config.toml
head_dim = 32
vocab_size = 512
activation = "swiglu"
norm_eps = 1e-05
positions = "rope"
qk_norm = true
init = "normal"
init_std_up = 0.0283
lr_mult_down = 1.5
beta1 = 0.95
lr_head = 0.00474
grad_clip = 2.0
final_lr_fraction = 0.05
seq_len = 1024
train_tokens = 147500000
MLP neurons of a small language model. Each row is named by its layer, matrix (gate and up: input weights) and neuron, and shows model dimensions 128-255. Each number is 500 + 50 x the weight over its row's rms, rounded and kept within 0 to 999. Numbers have three digits each. A neuron's up and down rows have the sign that makes its largest values positive.
A block is one neuron, or neurons of one layer that tend to fire together. Before each block is what it responds to, as a language model described it from the Wikipedia text at the highest values.

Responds to: Mid-name word pieces. Internal pieces of multi-part names, chiefly the hyphen in Jean-Pierre, Hans-Jürgen, Al-Nassr, and mid-word fragments like the "ist" in District.
L5.gate154:528459522500573479436497525535407527426456469486490552543590473462483493538562411476621560552557477453416487538573512517411621459446495536500568551478395542546450463503559524515569494533518434535450523404580390522473492476586456555416530607488492548486498453444493555522477502519494513473506518464502555567461526425510543506458436432508551535499536496484511558446567522535445525404511
L5.up154:468550433458568475561510555431461506440454496497504444572413446672487488511566472572542488432568454440444558571536379481554526438454451524512532359531482507626468570484506506579447595521517428501382481472547464599460529476517486417603514442513452469407526478554487456508540535413434499558454432461472486483476524466520485582508413465510525448516411450505510540508463468520460602449501
L5.gate312:490472578472525464525582545455534495636647602581560453463546566561500466514534510456487471512469569516547527492536487603543554575464477455516400497508531564524515446520434514446614568480535434458498486464565530475549401475530528454441514517638474487513557456514470536501411581431532541455522422447528470461610666507569539443499507517577532492575481576504548519441497572574518575535487
L5.up312:442546565469549468457453578419492488452482498489538522500501468482494545504464508505446506518408498504513528459482448533535421435482380463439572521629450471432497568426460478541534467534441492458529468406554400607493461506430553539499524488518567511570541488368531459498525482476367526568519486578440533572518502506485502532503486460578473417458407432489408441552489454458451565545469
L5.gate509:453479565457520571480437540547564537467534447542501476514472461481506498506543522485496548562530463518472545475588471561453515556554534547492506535499511506484515523451482430549503475529538471458467461517523522551467512471511573497541427447529482502545516478475415462482516481573495554580475484501516507461491556553435585559539574478336563468541438508506606540416489543440404494631521
L5.up509:550499519476585490550467574538543550475567454377456476524552396601527498531470478508499509482533455503534471517608512461583520529516491483528438494489469481524444512483559481522460441467528460456503510535462504512450498539464525478575470544399566471528429527432390508476542471520562519610548492467505533524487436572489545447546487526396554405613516476461482533453510514451393577397524
L5.gate659:476423539523504516461520553535533566489568468437490523496484480510425544405466543550422601412567499455479507436521578574521435466450535409455522509486485574391444506426465472513478430505587452566502485404471531550530499545504489464462453435484557481564572470533499518580569470524456523591413455466550522511439505538437582507447547511509465435534498439552551488464508496546499470508483
L5.up659:510533520401444469486473417422415515548502427465485514494533531567416373400474449474527509499503360498481450443468493486534600511471534484523531570510486526433541499464446426537479483455505444489527490541472480567495528537599438498574519530488503488468619451594442523481571480521429522614530508530498541470620421458555516555447521517422474528506443475528568577458596618477517480564506

Responds to: Modal verb completions. Word-final pieces that complete modal verbs before a main verb (wou-ld, m-ust, w-ill, c-an), plus infinitive "to" after nouns like efforts, order.
L3.gate12:576442480541488504627435458627431420494503508509531563402540458411532500447457493432428445474506506465548532558495492515426558606413487494552527503584480490564528535527468487512462503454504533544513447458455550490473439464525458568553445444485581549480574508495504550530529508560499480516537494498562455523456401555446465442474513420454514497545551466535582482508514502503538499488556
L3.up12:535553490553464444503466528498488505473501453501554426482476614479538480487592468492568464582558503524383429405433496499471518525528519481569568559479389432581505505501446520422490504509507481536442471504519528538509453491475426473465463501415577491541479477504551580514421446559481515482509558478540606486509636575556455497514415437448421536460446489601438492463535500481539488558487
L3.gate24:654467526471507519466519514552523521473494457541550537571541502441455518539510560594510414559521392516570498511391521403471431542550463481447494504533514438538489457668494503547506503551553425423477532466522476504427492463430571553477525434500397488449512498503476524520452486442446566475401519520470501484550434555497498548551519470574424431515557562453460483520474558509540571447478
L3.up24:522482585537558525475550531557451458418428484480487562449470500449500523450556505653466513524558515506471544439558455545524607508553465504415576441437566516474464461562464364518490418442559479493488539540429493519488481483540642487501529466525453441424527497532463479541502573486452536514463568538419506459515485526520445499522558494469460487500515405468473486553360495492544435510541
L3.gate165:450490529452533506526569520410529475476505485520451474510477533537401505415576543485541489543561528495447469466496425507445425499473522482473493599620471487454551492438468506467482520427476494424490553521496587518466460437489522522531366565525493420570483454565553518476417543551581420525435569483504561502419519566518510504525488514429505480472583530365487444440426443537586521526538
L3.up165:499479562476478590486487495489577379507522515479521549439394562510448512400458575483502414487588561456478520544539450405425483471508492491480514442544508487439438470533400451535475385463532489446580480579511551523432518540507422576511461442470524483517413476512516560503455555575533413483490488583492469409509479496512580524488559485426491562507531427463565454479490508503537504560556
L3.gate198:595438574595368509495499436525543523477538559569473530406472487500386407484507517546534438545447533477468454465500462444470476558475453457555429516470484509550492490523518522386420477451499469531549565497502495623506456451490472515576502471471540605461492499531497521531457409516433585547445511520434455413446533437527483551526493492551457519491477591501505577474561545492526433518442
L3.up198:533578569466496441515461549488493446507423501405555445532560407473519535523454493498366509552508469532409478475475416587558496412462477437439537484464480603453541382461501507447575421432493586482544334490549558431665512522469438547540465435460471458501437486484477555502445561567531494497497450576517511503609453557445470484502462432468508520449544500378507497552511513521481486587565
L3.gate217:539506483513557496510479520538535465493455535503539503540466413526451521424595540410542495550464473535513535449432491402537560499523510573505594464486550486502503508568546480583485403520508460595370411429521535441519583548530533596580472450468490454459472477505531508542510451534620488471458562489472622391486567503481568372483503539489521504458439462441472443429374461532555526506597
L3.up217:546561485596532513489424537548416432545443565483550465563528514536441515553545452545524470551504504434490558441457506511537543433487420524502514514469434557578579458564500488468461501429510502577505479528444452425430477493416404571548443508472491470492532525550473505604567489493553617499529564566364452462535462491391527445511477450547476602518461448601490527445572497471544492547501
L3.gate270:604524556482444536330392558558456461492533554444483596564487529493521534522538526536504483540584443437554496503433418596440561504563519484395439468445553515524460470525518518519532469468516487463568414540512481441484450523456581526588462528514418538489501486532488572606463582521513560569482533631436468477489483490458423498568490537508521503538503575463457493465601560575464463530484
L3.up270:488530554483553424433472556460453520571447483417492578535564509442468491560556525597444465518518518375623543519485469457404481523470486429428500462436509507561558458577497494432457420429483479505535486536541533528587422477462605465540442444519445518512447445541515616576462555474446500445507555565436442483485424421530473482491562567479523497525439565493448490511518450388598440498544
L3.gate298:563548464483494518474526545458561532532502489500531444500488552508485486506430618487460522606426429502396517468450451570438510475543439468541498509521524527568487516448441606475406531503493518473453529557412505507541573476504467579512426483459376444467432527514651526451526385478501495540472544455580519468527537493526420462484454469523444471535545511509561474536448550546430417473510
L3.up298:552491577450523526487569539482616429510455472542573515464428491470544547648425516490503534517572518466415465507543565445555506521530498442574486480543547527500483524476509554561515499484518418547555567552531467587539482527403522496561438445490546504482427399521532521583501526384447496441432431459540455404499414516512510534531546481486546424421540458604497539457372578502493462455565
L3.gate301:480450471440410514586460448538498532533466482588421495495447558467441480504588573562522496502491452490480478488533507458352477435487511430510474508551453460481553542509514515494480437513607533507501421539589489561525502558456457600427558511563469337451513486506536496566552546414481547564560564416474557516514466554418406454520527564477468495511489487486506529461484393501392439476533
L3.up301:476559478552449447577438467491559528464527466519469545501479448575490467484541505469451502552444540498494512474490432508521491470604447485529521462518489399501510422492496522492486419568495597571514543519583554504459495563533430412560477468552436541476646532438511585454490413486503530516448439589479546474514556495488467538505569517398461451514519499470491514453583484533416440394495
L3.gate391:585478464508519622559486542453563539464469511366482555428566528449517516494649446529403452601500524492435517536514483570428587474506488435510485532489468507543593440553531545449465502471503562461462506529519467486450535538551525468455513436440449501575436484508396610529456586560571523474526486544416499567512482422401507566526546524478532514562473520542484523517483530539532566580488
L3.up391:562479507542462509524598571478601490519481455489558518429479537537396640548593447571467417534515587533421527490503445487436545479436498465551421455501517563597481526529559475459398523463534481464527496505507465504506563530528518519429573450490505514440485520580485645476441530530426454519522462641528519501470488484504443549464491521491510520475521474429483551515528484549471559537478
L3.gate397:494513506529482521531542566532516524568414551470477513514547527549503443564470539476521481540472545526499573546522438525542534498342514542473579522540447613615529492490596574429463455516428424480497532601579397480487480479579480514505442455492485568465549420526611513615485549511497522498523497465539479534539566496490428486507544507444463453503564488472465580625505515480428605541503
L3.up397:562458380567526511498422498544491457525612546523488503386474453626436494499522467548456386538550512500565453534489475398550562555504638528484487484531433495475578609479553439482492458516459495513509462493473446480511499519581468504494448543531483643546499455480437509517407429438452463476528573494566471404479467462543442453507496530549544555452504534530479540525442535508510495588462
L3.gate480:477451506399460413444466492544433464540451479570403441527532516569559594544494562441423425566451534394541501471488505418475593542508428529490487521500468493479480507511477495565531448471502525546530496499489522511492537512468494593545505505542432476474616473440376406487434468518472574497433504586479501449531539571524387494496595460507450495489626455522496570585448493536511441478539
L3.up480:511486536550507455509640468507422469521477469540460492444521579493465616476439514413461420491479461516463500499543514560578504526499439490490500401439498513621473448491506496533461565514456397547508462519469574512522522559533491518469475517514471518412549510355544566487392503514491476434544447525345451461483506652360479517479471489563473542448458457427546503454526444450527466513450
L3.gate488:564531528517476581507424531517456460440442551462545535474566485513541568472457426456608499556560459378465442490479517484524443513622455465452519590460445422523464552606485537466507598506473509528554575554472487514489511513406565528431599478473484466500651444508541487466481540481558578554429469546504486532550519488535571537512557479499449597519490577523463544521491462579450480589506
L3.up488:455443581504571518505451478514502492491478478470467495519498518449516621532498467528488529402490459472478597535384496564474443492527387390473551517495442457408408532548528460467490499466486516508466452472575439501539540490396537622404531446558487465606509559503461555416630528550569469581449492453569436494506598406521404492572530514472493519463456422368403595533492416552493511444490
L3.gate537:463519520532478554569529534514493536424484623541445465493503432534481541452487542537598474572464556557518524542507525512516576568490503484484562470527497604482508487455416498558571459446430489465406496411404551555568457524529554531527516451474506540574421469606522463490531544555477457525466505496545673406491430469522517587470510571454528550453524453562512536555561464558471509484577
L3.up537:575544480452451553413529445505488466505507526490553550528459488491522572497472412454577549501429474455504428545518430472540481525538562572608477517560533483440516475484571531412518507581550420436541445477479545444567567532529474505607486531469411506472530451458502554547478551494479408479490529461442510510449435498503581520551464478533542464427499491550550477415527483504496601560438
L3.gate585:462480521470430569420430481495511449491538490465435525446482399585483525582518492493370574384474543509495497471528500512485476505462497538540477501550528507467494456509486510501434511533541500457403511492560530529522549548440423537557559523461591540465448546543576461564543462508472548457473519445440528481525470536446492471510540445566417458420595411624637549435431623514542486487418
L3.up585:475491500415475554516536442581580559541515543502495496461531439640511469475538530508575481487546573416497528515600514561492522556459469515562540465572542569529510531480489415412565413638524453476476499486556481551601514469526396487509542541547519515496533529505578456537527545521461426365458548497493484403477508513466494437549500456487500527511496520446496584525467517500528518466428
L3.gate664:534452490511471510399493465540506470472415540492530426459512515546440446426440408483534437443562503438454438584393468610464419605467515477485494567598472491580483506444584473403441563496504560470506523539542471434566425526553496556462439501451462503514439456536542454433546420550543553544460386525516527535485579528505419496527513586577557504559476528482441553491541469505421472519558
L3.up664:514474445430496483448420479482464411486542521457504376467539570488464483529437597485545495520576572531483486488471509497545577575474519470477459534458551585590469477463494630460473527467529455490431561523532491526511414519460424526518446470549431456490458569511504549488525512494523485477463486503366492440534482516446427460542568502458501494541420465512565491505558443525479483484459
L3.gate692:562484545535561479395555475511474525517535548454530436418488524499486471546591543549521520580493601482537543599432552461531528523519451444463560465515506534535473560560544590398594526551481482444557469491543550514489508466434538504443464457409402588518546490543516532503494561429505502550494489515415564465526473411533539532538407493451413528473507495448453464472551525476533501516468
L3.up692:448426626486501478444571511503491538441456474518601518493515534404482508562590582585568475505457479564602595558510476445469582475440550544544519439516542482581522547571512497475489616516520482417575498548489561556548537450520433471467462491382422538469563483535474552546501478443566497493508551426388505553577411475513472520446431472414433477518505548488430534529586476595522500516474

Responds to: Compound-joining hyphens. Hyphens, dashes or slashes joining two words into a compound or double name, e.g. well-being, runner-up, Merleau-Ponty; sometimes mid-word fragments.
L2.gate156:503547590513401492456426495517578505525488503500458583570582395525512532459554509545481584498515448509521538498503490502450482483486550531461587538497362484562486515438481552583532608513627513506505504466525515554486458397526551413536532473538439445496444538478494438513506548390488415552455502444489484544457544494468491501534508501467457440497407417469515474387608536452503491593456
L2.up156:562432563565503495396459448520536513463451523505538536468501458551446554532506382452568503475476423451491518566501507529468508532482500492514501588404378417512517586477494541484488523483535467551571463522547497503443456400405523461493598419519512488546459490461389486440538532397526404497520466474555405466389562523505477528495460485427469459516402461455540448461531477514470494516443

Responds to: Auxiliary verbs before predicates. Auxiliary and copular verbs right after the subject, often the final piece of a split word: c-an, wou-ld, w-ill, m-ay, is, was, before be or a participle.
L2.gate340:413487423458467534501435515534455506520545500554427524453516528455543554470517458490373486534517419523490434367532452442415438459459598508441444625459487486499566412464461480434510481548534469468520509457506517524488622552482534465513479491410464584417464520530479482543512462489456451358528506553479373505433420473521476496565478557409439478467546535481472401456513494415546568514453
L2.up340:524446490514446583513467608532486474481491422540454461477468554540511501464502429433462452509524464530529425469527405499377558466520560414504458612456497462569567403457514510484518498524482535503517480445510618514539571552500590525471480544463488479365497544498486471578574588551445453459485548540517400487474385479476514423576417482479434464417455459436450483542503480526515597540393

Responds to: Mid-word "o" and hyphens. Word-internal pieces, mostly the "o" in "Oct-o-ber" and in names like Galileo, Manitoba, Mario, plus hyphens inside compounds like Aide-de-Camp.
L3.gate78:568555413637484373485484589530407517477445517494431552491540510513442440452546463457462619546521566497475400548473484524484556451515567543504509516456428510554518506453567569604492561497567470557539537432437534540460495472524533578563530559602499484491415533499391503494518484536420544526530451483383481440482537451459450497509481531532514474523505446438451474506527456522493536390470
L3.up78:560513542484521468472453471434470538437407509521527439509511407537462417556433443393443495553532555558458485491495396502413583535503462502502513480544419536433521512434484583389453471536626473505498447468449535486498543526465480519581572537490493468543476578554580465486502522516440472520418440467552588444557507523571472508459487541522580445468558515437562569417506504494501506433483
L3.gate137:558479479568534586395452551561448494506631501521484432501493476507501557523536539526445515523511391464504470513591381526438528543521468459489528509545424540521396504401541518409579470527556500520442556480482461516517426479482507521499541422605528513462494489564538429481516481481450487503544416464456471507478469544494542530538452452556417509439472511553490589437496632498444531610555
L3.up137:464487619514412559586421556515518558374485504502513492508430568509479376588501557515504594587452569523490439561534494548536544595454551487548535482547511489507430574464439449448506433475459533479453516545540514516513417563428496498583591509498603567459506628531502550466528392516511472471530480502502421511555524534496485469468448555447589436616437461468546562401533460407462500633462
L3.gate168:552518545479411525458480437506533510451417502530532439582450522504562430535576448412543484437541587556482450495605533464537527444547501466500520514583561523470418439472431567464477410459558506470570524457494502490542532464413553525457487454462520471456461541544528468506604491531572438548483494446537447590534494508572550563369454619514561495441528465334566521556537505516529520460515
L3.up168:515505479349541507562428419457439516451412491519466522528566506514452425478431546475553483505465508487403427566467545494596453503523508528474466567495500585512555440497440337479536450516551446542494494516453546500524456538406504553564523537520542489452498504557405471509495560560537450426483461495419526466497476498418511544430529503559507578491528477463488480447484416607404445498449
L3.gate215:565485534514488449522454427503470533537440440527548503554426501512566414493407559548557510543463402436532464578557412515592490548545441443511569529566534380568461492552508554454596488469581539508482427462456548551566477537352603435521527529465547504475480456529498572524489561521482524468527540553505500457527552542502579591514561547509457445518445411473545505446574541466501414581490
L3.up215:537615500632464476518366532545459406453556539468488584425487495442494410460544537609509520421520509428457617545472456432544406611468487539475489449525499440499568502603542518548561482461470491394430470507444437495548581536515521505552471562491507537475615543514489468540571504558461423451464524537538405430474517483474573506587554556517501414560441504559492489503480520508498560441451
L3.gate372:450456524518456420538469483453509536578529505486516469558488572493501437514461442498598472511517571452564527581603465580532552530509492439444483558552448456526634516535526476501481435503584549491499544477528525505553520472450536399499527491367525484539527454479459548500510458365463504448563497532485465516438558382499553557547493553493498599498490496532592543472580502557418499499518
L3.up372:442523459511496484538442468514416486477499478492430555533475500524513495493533528483504510411456557601495446529481543502526489373475515549418531543512469532567617555479494467450553453481530463534478490477516519397596502496386477474548514475596452430507466394437479514503479503470496504424406524460539492504503505445485499596543439525514490460541520509401641504501573515543541449517432
L3.gate385:514425518514571539517561484487480528564542493494561594523444543565475556538602433531402465578448479454497437576444472513538507435455535539521457484527516507508483527503593479548497439572484419519516554417571510551517476499491483568547497468545585469538483491508521539512383501491437420558450454466512482564471506424587572534463497513514433466412485502535494581479517505550508519523557
L3.up385:508396409446555523571454518504449551398536555443623580590484585489465417446613491489515501484513519431532457531533498464446487499487527501521520529525523487489462446566467489525494529430540441491508539491511550474596414437451516507506471582409539490541506575440450486588481472540538539541506468549499499591396510430615487423495424498448488485444548470493474445498580561512406484535573
L3.gate410:478510548520581425535503449560476510432481510494549472465566532497532459531438521481516436524485441453550447542543559556528531518487509570553490448416521585454578438530531515472552507491501497564594502562510505433467447560584507538591522508480557506529504533527456511432541471472592491472474414668447553556484622516473445537568496506455438469401515513480509532537507453481567533428480
L3.up410:485591426538566376541438521598513460476464506589515500444465482564393453405514428564528504451514470510486476568492527556516514620675419539518485444382490444468459491446563479554534538476488489484474480539430520476524504541447433472607505466540468435497452511527568488440517504391468516451577427555557545486486491487502520464435495477597445502426502498526469494430556558559351457489551
L3.gate469:465488454523469491515504432564457560450528532476593525416541452519539484598588592577424471416479517443582635501463426503448452485500485528588527552590463496485479551650398455549477478552512524434549492507507547501510466507442495492474540508319555505540416491509538493497530453543602491458509476455480558540546499479560665580518527445520455499463527561444600598447476485559464542553570
L3.up469:505544632556467473553531531522468547406489511461508488435435444521513497502520507435454456523520468474501474523505532486552557431572411447515471480488492494547440551503504445516548482454533499433575501461573453533554517404442521575507491497446538502493539541555530503582464506544502489430534518516460493519543519410475577526478539511571483566525501432534465514526505512511488542564572
L3.gate482:500481558456577409477549467484532497427522492425455548439453578556523503477375499555520521478447476475481473519492416428439558432561522568554485534463545484577499489537521480593469509503475488442565399587524474551505484505499473508488514555489556566551553489443509499511521480563534506504562458594520507430467525485433476545529545498424530528439510486474473547377494428486560526462503
L3.up482:447563579546466478513556501462434395517319496429458530511545472556526466503578465521475572513562485464476569529530491489572564556544540583492546442464462498452512462437439453573452539501584519551484472461495464442485559505465492502494502469489618550410524386485563502547648457533531401458440515517536481515488550454523495482524505489499436509538438465530441513493544477385536395425503
L3.gate548:538523581531414456435466575631563463416515537557511517518496511491579526578478474532509445512527425518498578504552484479560486519473506552551539570565424514449521483459517526490527518495568522518500492392489415480414446470481484556507537513496527539555627464582503518557532478547475520497489455555372530558539510595528533540499616467465493464507604488444499484458427634524505526518532
L3.up548:465516517615471467528564522508544536527650653506548511604438578479502473519499528579625518485508515433520518567531504499500461567504472558536439513510486474520486571571526508525480480508498419487501473528475523528465470581541511513420447421514493548602472497465477532477502547505485526540535546478486494451498553386502406443522535496397396544532469450519502535418513424494454574495521
L3.gate562:425423523390449434478493484540530449413503469642501430591571529536428449517536416469542499522525487582565523536507543528451417552556535497535528430503434596385487528476412484493372441538506479564500483500506434430503488480461620492570468505498657446458460493504506448426564497500420540526454611435465498450564422498543429445495497535511519528444499469445555498534494549511455504500409
L3.up562:411496467474494512467439524601551444498512460524468482506581583629468556486516486560508591430456473452470480525450542508484462517546455389493537543502477498531513485564516503505472412523533580458473527401515538543460449485534504464526536490470472482540495554493550437372559444498472527538607609456469452536430450537519616478556529493475486417417520506369553480529420482502576443485474
L3.gate655:474490392543507480548450495480511431509444482539442534540480465511431466482407509555442431573460437531477533522479428512535498570508473419443558500445509506417518522544505526498553510459593529530491563520520464446488564528463630541459493542599466595513407510475601443562525484499560435460478502529457496542389502501507495486459557386496558569550440476503529489484485540570414576501479
L3.up655:588522491567462519529425508515541531399475470465497566473602538488451389546578517451479612427507664513460442490543528447437469558502439528518585483489495521476539392502514493591652569520510478504487558513515579546561482443477497485508547534610422568557448428529531516497457453540540459505482548549427512592442574507431456553471482426544448488516465497469494469457515543488589466450489
L3.gate657:557452513566574464574507444538484516541480559482603548436470449431475454549489490460484558506513608586494542535458479456465517559556477575531481539537518517410455547546532576521481466548462427522450595486461537504451550406480585524492480467520522459450547400527491518482582460502483526478484515496594501464432576441507488457586473523496523535460518487533384508441445426501541443436372
L3.up657:559522568487551434538504464525505393421503501580576497375567455513548427536489587501531424583448563441500481527441467520534531469461516486492448460483517580409528466476409466411393473506548388514490512522507529503526518490550508521485547467572508428471612535460499494445497496464486494511463519536529434495417469485445488486577587539373562465449441560496576442455504473448594545385471
L3.gate669:524468399504558415551397500523462507484515551442568469539496419519506448504469424472475463479503542495538451523509529459508487468482538425463494592488415491491569564550539476573477515464488508594449509582405485542439524517557535510511521550466484612496509462564472564442498443561560398509531509449528454431472461447419482513561443520543515535511488490511521541585495459517532506471438
L3.up669:464442488507446518501477510556461532432496447528413509581473415475509474597427471468465516480478566404452507535492437473501507390506484432532539567520460513430474513572529474505430503544452529568526519421385527537438479476475552458569487464519395485489465616519385467424511434451622485501570475541504523392427459514413512553525389478484505517485525412529489532506495464514522533477363
L3.gate673:431480519467434537454569539566454512438473486529522530528521450469530564433525510493523501432572504592434471565563466537402410561598457493567454563555457505514451504472596570539572454563514411495542539476578420435593457449552562467473518467506401453441476533504496418539498466535387458442576569478486468479466437347480536471587556489511522432460476493496540597443519443522529507434480
L3.up673:531386475538479517549499492481481479484499489458466489531566471498466422498457591589570535511564470498533597520455507534493452429549423442460455434463490486530530547455506493502466518542527415529469642506461500482500608541558573516472546569543488432447551537505462402500455576483381470474519465460460558420491445489483485527516475537456574468482464507417470569491523467573455519447500
L3.gate700:491463491613571511559490503452469496450553483561624476529440589492479395533514429445512620494439502436567500423387589523515562528513577482535396455520485491513513560507467433512545539522448493535502537568510442552579456534477468416530449420434462518513527495484612552520492551513545509437542541464521435451490555513456405472524521506391546542539507443519465511416444395539510533491451
L3.up700:538535472499579412528529449436497466578565597414497486510524461492515507402511421526508562444529552505625522560496502544527502534417490507513421467472506464457493471448482439575476525443535506480427551513492422558571456520497431551523459461527539418544499515463413500573480490476480501580509513504399469442399480540491521403464558589583473478426516464454447623482489549568561675449501

Responds to: Mid-word fragment continuation. Mid-word pieces inside common words broken into odd small tokens, above all the w in bet-w-een, also w-e-bsite, l-ow-ered, t-e-ams.
L5.gate155:495451571554541492604490519556495567463448523487468550446565591490483422442451523527431485520413456500532386547469424523501530476524491548500488507550476407505466471445473496551545566537440565439499488486519594561487490433418499486579508472495486538484504568424580543510462479577546514438521456537506570567500509540545471604393515506510485529590400407445433484498516444467471521417445
L5.up155:482521517462509491485497415487509517530459401571513526443495545480518572555563512469531518531429414509592600444428526530458472483516445580423491580509607468549504521570522418486568464490460430455519480466499548488466422434442544515446524422547455491486451494506599502594492449501508440479516484544467557422391586476582537487412482575462553458486537493546542498575472500516509515505591
L5.gate583:548552488547536430444497438471484595451476511415491583646545510483456485503490509516464512599449460557509487556591496534439482503411465421487556546500496506454454500620508485580544559616430470430425522491556500509561485427425557472396529496439456534468410461467442507556523488518446517505536495447557509472433483469498507449548425524590496479519497524475489509519416474564560542501526
L5.up583:446489605499550483442555546470528448421544549518499448493436475527484586471461505543480518545493479448502498520490403498522458551458543433510537527454469451471493577401534475496437457551547465405508453502467434433532479581563560481507521485433517597437532519542487426593433507517591527441442557529476545523451487538497556498475545391383434387474529495489511529391518559402634462392492
L5.gate657:604445458555462534421468525590554496447502532438390488575497544501484480442518518509468506450550536516554417471513535564379498443591521490439475469402470507474516537384481561533498464475577467530612585595498523425425501525469539547517498456546441597474417494442465572506491482501484589538456491504599497425443496511515489543459520466554485504538558489463501535493501431561529507528555
L5.up657:524527548530425398440519554554498490540485535464537530506507508491524489517551457457451503473566488452444452481518468554502567566452567453580552471486425493567562448508577493466552566496486400443473525618511480445437478518429565493495431517473478604464520457555428557418522472585526444422566496586578505519496468431464531465452445452472502558465471514517532508501546443484542553499417
L5.gate678:543495422598471440440483539544582511546554632537522567484549536523483491522521514512513458466592447548467409434461442537540446517508422583563433516555490557474440483435490487547472497506492557523527512588646478524530479561439519434478466500509474518443428550487477416535504436506605616569537492476433549489544584565510484628513552462459433455605535641478495525537491562487481542425436
L5.up678:540560476442406467472529484365473543564465493486546517502479491507457521494465590427467535496556511474563477473549483579523529539497556556484507510620584418554477472480525449406412484577488500536481504505574525557480531578441691509479530445468444509447415564501516472483549402510507472604488495487523496439515478491423419455438517506512544411512529601566494463413461531490524464445444